{"norm_place": "pre", "tie_embeddings": false, "init": "uniform", "init_std_o": 0.0, "optimizer": "muon_variant", "final_lr_fraction": 0.05}
MLP neurons of a small language model. Each row is named by its layer, matrix (gate and up: input weights) and neuron, and shows model dimensions 48-111. Each number is 200 + 20 x the weight over its row's rms, rounded and kept within 0 to 999. A neuron's up and down rows have the sign that makes its largest values positive.
Before each neuron's rows, "fires in" lists the words (lower case) most often at its 100 highest values on Wikipedia text that the model never trained on. A number after a token or word is its count.

fires in: "to" 16, "also" 12, "can" 11, "could" 10, "took" 6
L13.gate371,201,235,245,187,178,184,228,184,241,216,249,226,229,203,212,170,181,228,197,217,194,236,208,206,205,162,200,214,183,189,206,209,205,240,216,199,204,192,201,184,187,200,209,190,207,223,206,208,191,223,190,215,215,195,215,220,157,216,189,233,221,163,180,242
L13.up371,218,185,198,177,200,183,219,178,205,202,198,223,205,221,180,174,180,237,208,190,245,191,174,188,179,170,197,243,197,180,205,205,198,184,147,205,199,193,178,180,207,174,183,225,169,223,180,198,200,214,264,179,204,180,195,213,211,189,201,213,177,172,202,190

fires in: "included" 13, "former" 12, "succeeded" 8, "helped" 7, "including" 6, "terminus" 4
L3.gate376,205,196,200,212,171,209,177,182,191,196,226,201,193,165,185,189,188,216,222,207,184,199,184,197,209,187,223,157,178,215,183,208,179,216,207,180,174,177,188,193,205,215,154,179,197,227,198,169,189,200,205,252,228,206,188,195,232,168,248,203,218,169,213,204
L3.up376,208,215,217,192,193,211,184,202,184,183,182,201,183,214,225,189,187,220,202,213,182,181,220,207,232,174,189,205,233,217,194,216,175,214,193,226,226,211,234,169,203,195,147,172,188,203,193,196,194,206,202,179,241,214,225,194,202,219,218,199,176,199,179,179

fires in: "at" 38, "the" 31, "ft" 7, "in" 4, "atoms" 4, "on" 4
L2.gate289,212,202,226,200,228,216,219,192,209,229,218,196,204,244,241,246,176,232,200,210,222,192,246,196,193,216,191,202,173,238,169,161,182,207,214,187,208,227,181,193,247,176,172,209,220,206,193,208,234,211,203,213,208,205,197,221,218,189,203,181,228,182,185,193
L2.up289,209,233,194,214,194,220,210,214,196,218,204,203,196,179,167,187,206,177,233,198,186,233,198,201,194,212,210,202,181,205,156,205,197,244,192,183,217,240,161,209,194,203,177,177,175,190,180,210,204,209,184,232,194,184,218,232,205,194,211,205,202,212,210,181

fires in: "on" 33, "in" 23, "by" 15
L7.gate202,206,208,136,176,213,227,173,205,210,179,182,170,178,189,182,184,182,224,233,183,202,199,206,196,217,192,192,225,168,213,195,196,205,183,191,214,188,213,208,186,190,184,217,252,183,194,208,204,189,187,209,167,207,154,207,201,196,204,202,205,208,194,208,201
L7.up202,223,181,193,197,214,220,195,200,201,168,175,217,193,209,193,183,192,201,239,177,184,179,192,198,211,241,167,227,222,178,191,173,223,193,187,241,194,231,216,174,195,212,217,229,203,202,216,201,225,221,156,184,202,174,225,203,197,213,215,208,223,197,186,241

fires in: "after" 52, "when" 16, "before" 8, "by" 5, "between" 4
L7.gate88,194,202,240,223,191,214,184,230,194,231,229,185,186,197,194,216,216,239,191,180,238,175,167,209,157,181,182,243,223,212,178,199,217,192,182,212,199,201,197,187,203,170,186,157,188,172,164,246,231,199,167,195,213,169,201,219,208,177,189,185,211,164,207,199
L7.up88,225,181,219,202,205,212,171,207,186,203,186,195,169,181,241,177,230,206,218,175,210,211,186,197,205,182,209,200,242,227,174,244,169,197,169,188,240,216,217,171,192,192,163,199,188,202,186,213,176,190,212,207,217,177,197,188,189,214,198,180,205,187,188,177

fires in: "of" 67, "in" 11
L9.gate436,167,195,217,207,217,191,200,195,213,214,222,218,214,239,226,162,200,203,206,187,227,205,219,228,209,192,182,194,198,221,194,228,202,212,187,178,192,208,229,196,195,198,169,220,216,194,234,186,233,185,191,175,182,205,203,176,213,210,197,171,256,199,222,204
L9.up436,196,197,198,197,208,227,231,164,139,252,222,196,190,195,173,217,197,209,150,173,198,253,182,212,195,195,164,170,206,212,189,226,228,222,192,212,187,193,224,176,226,184,200,194,174,194,214,221,187,185,203,219,196,205,190,170,199,215,175,193,210,197,216,206

fires in: "film" 11, "she" 9, "translated" 9, "music" 8, "had" 8, "he" 7
L7.gate44,213,204,197,183,201,206,178,220,201,194,216,203,192,183,204,237,186,224,256,198,161,176,200,223,192,211,177,226,193,231,198,197,217,221,212,190,181,214,195,193,205,179,225,223,165,251,220,189,196,197,191,204,230,190,195,234,213,196,189,215,213,197,206,203
L7.up44,182,212,175,198,212,144,194,192,189,208,200,210,174,182,182,200,222,186,201,202,209,228,209,195,214,167,215,194,214,240,173,199,162,228,196,228,196,212,185,154,210,199,206,205,202,207,201,186,183,220,190,189,217,175,219,170,206,204,195,187,209,212,197,188

fires in: "to" 83, "not" 4
L13.gate214,210,212,181,196,198,192,203,208,193,203,214,230,215,196,197,185,179,167,213,202,196,192,224,185,211,163,212,163,208,209,188,188,200,203,188,156,192,234,185,197,204,179,171,216,190,176,191,209,217,192,181,230,217,210,200,204,182,231,206,212,204,211,213,194
L13.up214,173,225,211,194,216,189,198,210,217,212,194,214,162,205,180,183,180,179,207,190,199,168,193,200,208,189,200,197,201,201,158,199,181,241,224,179,234,247,222,199,243,217,190,189,199,219,182,206,216,204,182,222,187,184,199,215,185,211,213,201,211,196,203,190

fires in: "a" 27, "an" 12, "as" 9, "elected" 5
L7.gate136,163,222,242,202,184,201,185,213,228,209,182,171,195,215,204,170,215,191,207,204,190,198,169,205,185,190,207,161,187,167,160,193,251,212,197,235,180,190,208,170,195,171,201,232,171,243,221,204,190,208,209,226,207,226,175,227,213,218,198,209,215,198,217,200
L7.up136,191,209,211,172,245,193,230,209,196,202,208,210,163,206,201,198,179,202,199,209,199,220,197,185,205,217,189,203,185,183,171,210,232,213,210,224,182,202,156,181,167,241,208,178,166,208,196,219,200,182,211,217,218,207,197,196,217,168,188,220,184,208,191,226

fires in: "december" 24, "september" 18, "november" 8, "august" 8, "release" 6, "january" 6
L2.gate199,234,195,176,192,242,200,215,196,221,192,181,183,173,216,187,206,190,208,192,191,200,184,233,204,165,186,226,259,161,191,173,203,189,193,211,206,198,163,164,192,181,176,187,203,194,207,200,203,213,203,186,220,215,220,207,227,205,192,228,215,198,193,190,218
L2.up199,217,203,203,223,201,206,238,160,219,227,196,202,221,207,196,177,229,230,199,196,211,183,221,217,188,237,213,233,207,199,216,214,222,223,219,197,204,193,174,179,208,195,199,214,209,218,184,204,197,197,193,219,212,187,183,193,225,235,200,191,178,167,209,186

fires in: "national" 24, "state" 19, "nationality" 7, "him" 7, "international" 6, "world" 4
L2.gate370,197,210,204,228,216,177,241,251,189,210,215,215,218,201,181,232,202,190,209,194,181,214,197,210,166,181,175,166,202,185,189,195,184,192,207,185,195,236,184,190,234,207,216,207,220,210,174,184,198,212,206,221,184,240,185,215,225,176,226,204,191,185,210,154
L2.up370,207,225,217,225,177,181,203,217,217,172,201,214,183,186,208,214,182,202,208,174,173,217,197,212,174,178,199,132,202,178,190,217,218,224,226,210,198,212,194,186,212,218,181,201,214,202,215,199,189,164,191,200,175,230,176,223,217,220,194,194,196,192,217,176

fires in: "by" 65, "as" 17, "of" 4
L9.gate266,218,210,179,198,237,178,205,228,217,204,169,237,210,200,191,224,232,192,203,235,218,197,186,221,228,205,209,156,174,213,193,218,200,231,211,204,227,198,198,191,194,232,188,225,220,189,200,193,244,213,211,187,219,177,181,208,194,196,186,237,211,190,228,173
L9.up266,212,220,193,188,180,203,196,159,213,204,232,209,210,198,207,202,218,213,195,200,204,193,182,204,199,206,207,201,196,186,186,181,192,215,188,166,193,227,146,195,211,251,232,202,207,246,163,219,195,188,197,222,195,158,219,197,204,193,174,213,179,164,186,185

fires in: "who" 45, "which" 40, "of" 8
L6.gate29,200,166,191,199,186,200,233,220,170,200,214,175,191,192,223,203,214,210,215,216,214,199,199,204,221,198,201,212,184,227,188,209,190,232,177,207,191,221,188,179,195,218,188,207,191,199,197,167,159,158,224,214,187,184,178,189,219,194,224,215,220,195,157,172
L6.up29,165,216,161,218,186,193,209,169,185,207,205,208,197,235,214,210,203,200,217,203,232,233,188,224,182,165,190,200,206,189,189,210,197,179,234,208,186,220,221,211,236,201,198,184,177,141,153,169,223,211,188,189,202,213,203,193,156,222,233,206,172,221,212,214

fires in: "is" 61, "as" 30
L2.gate268,159,187,172,243,199,151,230,222,203,190,201,200,208,204,179,181,226,226,218,211,186,175,199,222,234,215,160,186,199,155,164,193,200,216,179,196,194,188,213,209,231,219,205,203,251,217,192,215,186,161,170,236,194,166,214,204,218,198,202,195,224,211,199,206
L2.up268,212,195,202,230,212,185,218,190,174,220,244,233,192,245,195,177,205,227,201,182,202,192,217,218,172,207,179,179,204,165,195,174,179,216,163,188,226,192,201,205,217,237,249,204,186,213,213,226,196,197,206,211,227,194,196,183,205,199,200,217,178,181,182,178

fires in: "to" 31, "until" 24, "since" 12, "could" 7
L3.gate22,210,165,208,220,167,176,190,182,233,185,206,234,225,191,188,199,237,233,223,175,208,199,236,186,192,171,211,231,194,214,182,213,183,203,208,180,203,221,178,204,204,174,139,188,218,206,213,187,172,226,169,217,155,206,214,177,247,208,207,235,184,207,204,190
L3.up22,205,217,210,179,201,215,204,193,222,250,242,227,165,161,237,217,194,186,210,184,197,187,173,176,184,168,207,186,234,171,173,166,209,230,194,214,232,196,213,203,189,185,189,216,177,149,169,187,198,192,195,184,178,210,240,196,213,216,219,189,205,195,212,173

fires in: "by" 20, "at" 16, "in" 14, "on" 9, "especially" 5, "of" 5
L6.gate131,204,182,176,226,180,215,222,221,175,188,203,156,210,203,185,198,227,197,193,215,215,195,174,193,224,216,180,175,171,194,186,206,183,245,186,202,215,181,180,163,196,220,180,194,210,245,230,162,215,191,195,202,218,220,213,168,210,170,189,199,204,211,214,203
L6.up131,181,190,165,187,196,204,208,221,184,219,205,174,193,208,186,217,216,205,192,215,218,182,185,194,216,187,200,196,169,184,210,202,173,212,140,210,228,190,171,196,243,188,191,177,206,174,232,181,219,211,185,222,190,213,173,213,234,162,169,207,209,166,166,212

fires in: "began" 30, "took" 21, "take" 8, "takes" 8, "started" 8, "begins" 6
L2.gate195,194,213,185,218,241,168,193,208,210,226,171,230,194,163,203,207,192,201,202,214,202,225,195,189,209,203,177,183,185,211,186,176,175,207,190,245,210,197,227,184,143,206,203,195,199,182,221,181,209,221,204,192,204,223,206,221,210,212,200,207,195,199,217,237
L2.up195,216,204,227,217,212,186,199,224,196,227,191,195,169,159,183,205,182,211,204,226,203,233,200,184,188,199,180,203,196,203,207,197,181,200,211,215,194,210,176,208,176,192,205,154,197,176,194,170,211,228,175,203,223,206,186,229,208,216,200,208,193,187,206,228

fires in: "left" 17, "said" 17, "according" 16, "due" 13, "stated" 6, "told" 5
L2.gate47,189,192,205,196,197,228,186,224,211,187,177,202,187,209,226,205,230,175,215,195,219,193,212,202,157,223,226,189,197,210,181,216,184,184,198,178,241,165,195,209,206,208,207,188,184,170,178,187,186,208,255,211,197,193,182,197,195,188,200,234,224,239,218,262
L2.up47,206,194,218,158,218,196,173,212,210,189,200,190,222,182,207,184,190,153,205,217,181,231,198,210,167,228,212,212,194,234,192,213,207,227,196,221,202,202,175,205,233,197,190,225,194,157,228,189,219,252,223,192,178,210,193,188,204,229,168,231,195,190,184,218

fires in: "of" 30, "us" 19, "world" 16, "state" 10, "worldwide" 4
L2.gate223,175,214,184,214,197,154,231,210,193,216,208,232,224,177,196,195,223,223,240,196,225,201,194,220,176,191,216,189,190,189,210,217,182,223,207,192,188,219,196,174,199,194,187,213,204,236,227,207,179,147,192,222,192,185,200,186,223,186,206,204,232,190,202,205
L2.up223,193,230,193,234,162,204,218,191,200,191,187,199,180,194,180,184,200,223,195,210,192,204,179,187,191,194,192,182,167,233,203,201,183,199,193,225,184,245,209,158,202,233,240,214,198,215,205,186,207,174,215,221,179,176,212,174,201,210,202,208,207,152,207,212

fires in: "of" 71, "de" 13, "in" 12
L2.gate62,166,160,205,233,227,223,256,229,197,178,211,211,220,221,191,218,211,207,195,206,226,211,204,192,226,210,243,176,221,201,183,215,204,216,194,126,201,202,216,165,195,185,240,182,194,195,186,238,212,192,180,238,214,186,226,201,215,203,229,178,230,203,198,217
L2.up62,218,210,162,259,233,200,226,204,177,192,225,204,213,205,192,208,228,215,240,222,219,178,200,209,218,215,183,192,190,209,163,244,195,244,199,216,195,173,214,155,196,173,171,199,203,229,213,202,185,177,194,239,198,199,242,170,228,189,199,231,211,215,208,197

fires in: "apps" 20, "july" 10, "total" 8, "date" 7, "august" 7, "september" 7
L2.gate324,190,211,171,212,205,167,231,201,173,217,186,212,187,184,182,215,214,209,185,198,228,181,191,190,220,189,195,206,185,219,181,192,177,242,193,208,177,198,185,219,211,213,205,196,174,230,193,190,210,179,206,203,187,194,189,221,187,190,214,208,216,208,182,196
L2.up324,256,190,175,204,238,211,249,196,242,207,181,193,218,220,209,193,226,213,207,222,192,178,194,186,219,181,212,212,173,187,174,195,153,227,210,190,206,195,172,172,197,229,171,205,169,248,202,196,171,195,183,209,213,223,223,191,224,187,220,188,191,203,243,212

fires in: "million" 22, "who" 14, "had" 14, "has" 12, "signed" 7, "where" 4
L3.gate174,206,178,235,196,185,149,192,209,190,182,212,215,212,193,207,198,227,200,220,219,222,162,192,208,213,211,155,201,226,216,231,208,205,207,168,175,196,206,232,198,216,179,220,221,207,209,196,197,165,218,216,208,190,187,195,150,213,230,220,186,192,212,191,231
L3.up174,203,215,226,213,229,160,191,216,168,189,166,173,205,146,220,245,187,193,218,218,212,205,216,206,226,205,202,206,221,214,191,229,187,202,206,196,210,194,236,194,167,197,186,223,189,181,194,197,174,211,207,197,186,224,185,177,209,187,192,199,195,217,242,222

fires in: "of" 57, "pillar" 4
L7.gate94,183,142,166,209,194,226,225,222,192,232,176,175,221,226,227,190,245,245,195,200,208,193,189,203,217,209,204,190,195,183,190,200,197,233,195,222,205,206,198,182,202,225,221,240,206,195,213,206,205,228,206,190,189,188,194,173,175,209,197,208,212,160,193,206
L7.up94,207,201,183,202,168,216,250,194,190,215,214,190,157,186,236,196,202,192,177,187,216,193,198,187,195,204,215,220,229,212,173,188,209,203,169,193,219,191,216,203,224,240,229,190,211,197,190,211,227,164,183,183,201,198,207,192,186,256,187,202,188,186,207,229

fires in: "and" 100
L6.gate345,184,177,199,228,203,179,203,231,218,177,213,209,234,205,156,206,230,202,170,209,189,170,201,195,186,197,201,182,201,204,165,211,220,173,200,175,198,205,153,212,180,190,195,168,212,204,239,180,175,224,194,188,203,188,180,197,202,206,187,200,197,189,213,179
L6.up345,191,157,196,204,203,205,174,197,204,189,212,241,199,205,199,185,207,202,178,207,182,179,214,147,198,186,212,211,164,210,187,224,205,197,227,160,187,194,183,205,191,150,209,198,225,183,226,197,184,210,175,187,220,192,194,200,183,261,191,235,189,217,218,202

fires in: "of" 50, "the" 42
L9.gate83,215,193,190,183,203,186,214,178,220,246,203,183,215,161,203,205,237,223,214,228,168,168,192,145,162,228,219,219,195,222,204,180,208,225,231,183,194,214,204,215,219,218,179,192,233,191,188,179,230,157,222,205,223,200,216,215,238,212,159,199,219,214,221,171
L9.up83,226,187,226,186,199,197,184,205,215,185,225,201,207,207,176,238,197,203,177,218,164,217,194,212,227,202,195,193,209,204,185,177,196,200,222,223,208,179,236,155,212,216,212,203,206,211,188,200,194,186,178,193,218,228,206,208,237,206,174,171,229,186,197,231

fires in: "or" 83, "orca" 5, "orbit" 4
L2.gate150,230,202,177,194,215,184,200,207,173,187,170,201,177,208,158,195,233,249,234,200,234,164,214,179,194,191,197,221,211,184,172,240,170,245,198,176,188,182,170,207,165,207,167,214,184,205,195,190,194,206,187,235,213,209,231,194,202,217,180,239,193,195,195,205
L2.up150,229,185,186,201,226,202,193,198,185,189,185,181,200,195,190,155,212,251,225,236,215,172,224,162,205,165,204,210,222,213,174,242,189,217,204,191,164,189,191,211,174,225,179,215,180,181,205,186,212,197,190,199,191,221,216,211,184,203,171,255,198,204,203,214

fires in: "the" 19, "for" 15, "of" 14, "to" 13, "greatest" 5, "on" 5
L6.gate301,210,202,161,179,204,228,202,192,197,192,184,231,191,195,191,163,202,223,223,222,210,211,223,187,224,177,206,208,178,191,216,170,198,217,228,211,176,213,202,172,182,208,199,206,207,233,218,225,225,182,215,187,201,152,208,220,185,176,171,226,225,179,184,166
L6.up301,234,189,221,188,168,185,187,220,201,208,140,215,182,233,187,180,218,211,181,226,168,203,189,201,219,235,209,212,200,202,191,178,198,196,221,197,235,223,229,193,214,200,202,200,201,194,190,194,234,203,183,147,193,191,183,231,214,222,207,229,207,216,223,188

fires in: "some" 32, "these" 25, "several" 12, "both" 9, "those" 5, "described" 4
L2.gate298,210,207,185,220,258,184,203,219,204,160,182,222,189,185,176,207,218,206,228,189,202,200,210,204,222,196,169,189,213,196,189,169,187,230,218,174,181,192,201,186,193,210,208,205,201,182,165,194,166,194,204,213,196,176,226,226,184,218,246,246,220,208,241,180
L2.up298,207,177,187,213,240,175,192,228,188,175,209,197,218,182,168,211,215,195,242,214,207,215,189,192,238,179,180,188,187,178,198,201,198,223,201,174,192,176,183,212,191,214,184,202,206,201,182,169,179,166,198,223,202,193,212,227,190,206,270,219,208,201,233,195

fires in: "between" 44, "both" 27, "these" 6, "their" 5, "parts" 5, "females" 4
L2.gate51,222,230,172,202,205,184,158,246,175,204,216,220,225,165,176,243,194,181,212,238,185,182,204,203,208,202,181,176,179,204,126,211,187,196,204,166,200,208,177,176,170,181,212,258,204,192,228,195,191,212,256,187,216,208,184,158,171,195,180,194,214,191,199,183
L2.up51,197,228,195,214,193,171,177,193,159,165,215,178,187,170,165,198,182,199,224,186,196,206,180,164,250,191,175,211,210,187,177,218,196,149,183,167,176,213,204,187,189,227,205,195,196,204,164,187,197,215,199,193,205,171,197,202,184,159,199,228,205,233,211,194

fires in: "the" 45, "a" 27, "most" 7, "an" 7, "first" 4
L6.gate199,170,190,226,203,186,156,200,245,216,182,193,180,217,209,178,172,251,196,179,217,189,208,177,227,226,226,192,223,196,222,182,223,212,206,195,209,179,174,184,179,179,204,203,204,172,213,191,221,186,189,202,206,213,224,189,178,226,184,191,216,204,206,230,211
L6.up199,186,224,231,232,205,204,192,219,204,227,196,190,203,166,214,180,233,181,191,184,198,211,151,246,189,196,165,211,168,208,187,205,213,190,201,219,211,233,190,225,180,172,220,210,198,237,177,204,228,228,227,200,220,192,174,225,205,195,191,186,158,211,209,198

fires in: "to" 22, "out" 13, "following" 8, "along" 7, "near" 5
L8.gate353,221,264,239,188,204,211,189,200,200,176,166,193,149,211,219,219,172,191,190,207,233,206,205,205,162,158,212,226,159,235,207,194,193,188,223,214,209,184,212,227,180,212,169,244,213,177,199,254,206,161,188,212,217,236,204,178,206,200,213,186,186,217,189,215
L8.up353,197,215,216,184,196,187,208,204,181,182,187,180,178,230,225,187,203,221,170,185,201,201,188,190,185,157,189,230,214,198,241,171,198,218,230,186,197,221,219,194,208,237,188,165,229,239,188,172,210,197,195,227,200,193,211,200,200,203,199,232,174,216,202,176

fires in: "in" 23, "as" 12, "at" 8, "on" 7, "after" 7
L6.gate415,237,222,177,239,200,220,217,252,189,204,224,194,199,211,176,193,191,200,190,224,216,204,186,217,186,207,203,166,208,199,208,204,187,196,237,238,218,204,181,186,198,171,225,184,205,210,203,191,230,204,220,164,205,218,179,214,274,163,200,194,181,227,182,186
L6.up415,227,229,214,214,188,227,200,256,203,211,180,199,205,206,176,186,187,184,209,204,190,227,198,189,208,220,235,193,200,189,187,205,188,203,201,203,222,213,161,205,193,161,219,173,228,166,229,188,247,215,209,184,160,225,198,193,235,214,198,183,223,215,196,192

fires in: "that" 85, "whom" 4
L3.gate88,189,193,161,206,192,207,220,249,165,154,241,205,202,226,226,232,201,197,210,188,180,201,208,215,189,184,214,194,167,198,181,189,240,206,218,211,174,209,184,207,234,161,170,199,194,223,190,197,211,206,194,219,193,188,161,204,194,191,205,219,172,211,199,195
L3.up88,220,201,215,209,185,211,194,189,175,193,197,200,177,203,178,209,210,185,223,196,230,199,210,194,200,194,194,215,205,196,179,217,156,234,178,188,192,191,228,222,184,209,173,198,154,200,178,152,164,242,168,226,157,187,190,204,222,196,193,189,253,178,227,195

fires in: "this" 33, "these" 30, "following" 9, "that" 8, "such" 6, "previous" 4
L3.gate63,190,223,192,236,210,175,242,214,142,183,193,196,191,210,178,210,227,192,200,183,192,162,168,228,224,187,175,217,187,231,159,191,174,221,219,169,183,193,200,191,192,191,178,226,220,220,161,194,204,181,216,213,173,190,182,233,196,167,235,192,204,198,191,198
L3.up63,199,223,171,225,196,175,193,244,187,186,197,172,176,199,171,225,199,212,210,181,187,202,201,196,182,170,153,199,219,233,188,212,207,238,204,171,150,188,212,171,193,203,171,232,212,188,179,185,179,182,182,185,197,223,196,244,200,173,202,209,215,178,202,202

fires in: "but" 87, "or" 10
L2.gate440,208,205,186,190,207,182,196,215,183,210,203,181,187,183,203,229,205,222,253,181,200,186,178,186,181,205,182,199,178,201,178,207,166,217,168,193,198,182,219,210,194,236,174,193,203,224,187,191,192,171,178,224,192,195,217,215,218,223,185,219,181,180,220,192
L2.up440,186,188,215,182,186,210,214,200,238,179,194,200,216,181,212,195,225,239,206,206,194,169,238,198,184,245,207,223,198,209,158,222,154,213,222,180,196,204,202,227,170,155,193,171,213,170,210,172,192,173,208,191,176,197,197,210,175,191,197,231,190,204,216,191

fires in: "to" 52, "of" 7, "a" 4, "about" 4, "t" 4
L8.gate97,205,206,207,170,210,212,191,187,202,239,209,178,197,193,202,188,180,188,204,239,192,127,185,186,175,205,176,179,209,204,174,223,204,213,217,210,193,177,227,199,195,195,170,209,198,221,217,204,202,203,194,187,209,196,176,219,205,228,166,231,202,160,185,212
L8.up97,196,215,204,222,162,190,202,190,200,190,240,194,186,201,191,201,173,173,207,204,215,187,194,191,167,201,219,174,199,218,191,201,210,194,222,155,183,189,208,191,187,168,228,211,198,171,195,216,202,212,167,178,178,233,176,205,214,208,154,185,216,194,183,216

fires in: "and" 64, "gothic" 4
L7.gate272,162,216,234,185,194,164,170,220,152,216,203,174,216,208,206,215,165,188,186,220,197,202,215,220,172,216,184,163,217,181,192,196,195,182,181,204,218,179,179,195,196,196,196,166,255,209,224,201,204,226,230,192,197,183,177,208,197,216,177,191,217,185,185,208
L7.up272,202,170,215,209,191,238,170,181,173,194,198,226,195,252,197,203,206,185,189,182,231,205,196,208,212,205,215,195,219,180,195,193,222,204,206,185,188,238,205,187,203,185,200,208,233,178,216,199,194,191,193,183,193,176,194,213,226,182,190,216,204,208,180,261

fires in: "of" 100
L2.gate287,176,208,168,233,242,192,242,226,188,234,214,182,205,201,197,212,230,227,216,216,203,244,189,201,212,204,195,197,202,197,186,206,194,217,197,181,210,197,181,201,222,231,174,203,229,177,193,212,202,165,186,228,186,187,198,191,214,154,185,231,227,164,210,220
L2.up287,200,210,204,179,175,210,213,198,177,201,197,192,186,221,193,208,214,208,214,214,233,206,179,221,204,227,213,219,186,226,192,226,205,181,218,167,228,250,200,179,204,184,221,237,200,191,169,217,196,187,168,207,174,229,189,209,193,207,207,212,233,213,214,217

fires in: "of" 69, "and" 29
L8.gate222,207,195,172,201,180,180,207,239,194,195,204,192,231,221,179,198,206,214,199,186,193,215,174,209,214,235,178,191,182,207,172,180,197,204,233,184,194,206,178,217,253,181,201,200,234,198,193,223,220,189,225,195,204,169,205,227,230,211,157,174,202,218,201,176
L8.up222,227,173,194,220,186,210,218,208,232,202,177,204,198,188,220,194,162,181,195,208,175,209,202,189,172,198,187,217,194,189,183,210,211,192,211,211,201,200,195,197,208,185,235,218,237,181,191,196,226,171,207,206,167,191,207,175,212,217,174,201,211,198,175,214

fires in: "between" 40, "both" 27, "two" 20, "either" 11
L2.gate181,177,183,167,211,193,191,170,237,204,189,214,174,197,199,187,198,206,215,177,223,189,167,228,156,211,203,176,207,185,235,177,203,213,194,196,196,217,188,195,174,203,200,221,220,222,184,209,220,194,216,207,184,228,177,177,208,205,194,216,187,188,234,212,178
L2.up181,178,218,168,201,214,192,225,223,201,218,203,182,195,190,144,201,213,180,201,207,195,158,193,137,211,189,198,196,191,209,155,182,194,181,174,170,198,205,190,171,190,197,206,202,209,189,201,162,208,210,210,206,206,181,187,187,196,165,197,239,184,217,221,188

fires in: "division" 23, "type" 17, "age" 16, "number" 13, "or" 10, "code" 4
L3.gate274,222,205,164,188,191,201,189,177,202,163,207,216,232,200,196,181,185,198,206,197,201,199,240,179,196,192,173,200,211,192,190,208,191,214,190,193,195,218,183,238,191,240,198,207,190,213,232,219,244,169,207,168,205,218,186,218,191,196,215,225,227,192,218,198
L3.up274,196,193,195,192,220,189,196,168,173,181,197,199,206,202,186,190,196,204,211,187,193,210,223,168,198,204,175,181,170,207,189,248,207,201,198,187,199,209,201,223,166,228,180,193,219,206,231,214,238,174,180,131,188,213,190,236,196,202,200,220,209,196,220,227

fires in: "has" 29, "have" 24, "s" 21, "had" 5, "across" 4, "college" 4
L3.gate184,210,212,187,201,186,178,205,193,194,191,190,207,189,209,191,194,252,187,207,215,218,202,184,203,178,197,190,191,208,197,175,231,226,193,213,182,156,209,177,186,171,198,187,201,201,203,189,197,190,244,198,174,212,184,167,198,220,228,200,201,247,187,178,190
L3.up184,198,205,179,186,244,197,183,183,216,205,187,206,193,191,216,215,205,174,214,256,203,204,172,191,187,173,193,212,201,225,223,235,221,223,225,227,189,170,200,198,176,205,187,213,220,171,193,215,215,185,210,155,182,198,180,211,221,177,204,189,208,179,207,223

fires in: "to" 16, "also" 13, "that" 13, "which" 9, "not" 8, "could" 4
L12.gate113,175,167,230,181,193,195,222,194,217,215,225,200,197,235,187,184,226,229,240,200,188,216,204,210,205,201,230,202,166,170,212,173,183,180,194,198,207,203,164,160,214,200,197,182,242,202,172,193,216,202,189,223,207,165,206,220,169,187,171,182,190,164,185,201
L12.up113,205,205,199,217,209,218,219,201,219,192,219,229,206,173,187,174,176,207,166,196,188,223,202,192,184,173,225,217,194,208,188,224,225,186,209,203,209,225,197,192,225,212,177,185,199,198,185,182,231,200,186,197,191,191,216,188,256,200,195,216,173,222,208,193

fires in: "to" 52, "a" 10, "and" 8, "or" 8
L10.gate249,200,187,215,185,180,198,228,131,219,198,238,211,157,195,180,206,203,203,222,185,214,195,211,196,212,176,182,179,184,228,200,231,186,210,198,196,206,199,217,215,180,186,175,194,180,188,172,187,201,193,224,179,200,159,197,174,173,192,215,233,210,215,248,191
L10.up249,165,188,199,196,208,173,233,225,192,205,188,212,202,217,227,188,218,184,209,216,179,202,207,204,216,202,192,207,187,200,211,177,205,194,216,203,186,192,174,203,203,201,171,192,185,189,215,218,204,226,191,197,214,208,216,203,172,250,200,221,192,191,243,168

fires in: "states" 32, "world" 22, "uk" 7, "top" 6, "worldwide" 4
L3.gate86,218,154,187,202,208,224,203,195,214,200,170,183,182,241,203,208,215,200,202,174,217,179,245,178,216,221,240,190,185,205,187,195,152,182,214,208,209,229,212,195,198,194,227,223,175,172,183,208,158,180,204,193,251,173,197,190,202,212,221,186,208,198,203,206
L3.up86,184,169,201,207,216,188,189,188,202,169,191,190,212,213,211,179,236,196,188,206,189,226,192,209,231,220,192,214,187,206,206,213,203,199,175,180,175,232,221,207,208,220,199,200,217,225,200,201,172,204,194,193,185,203,170,192,245,201,186,195,225,200,208,187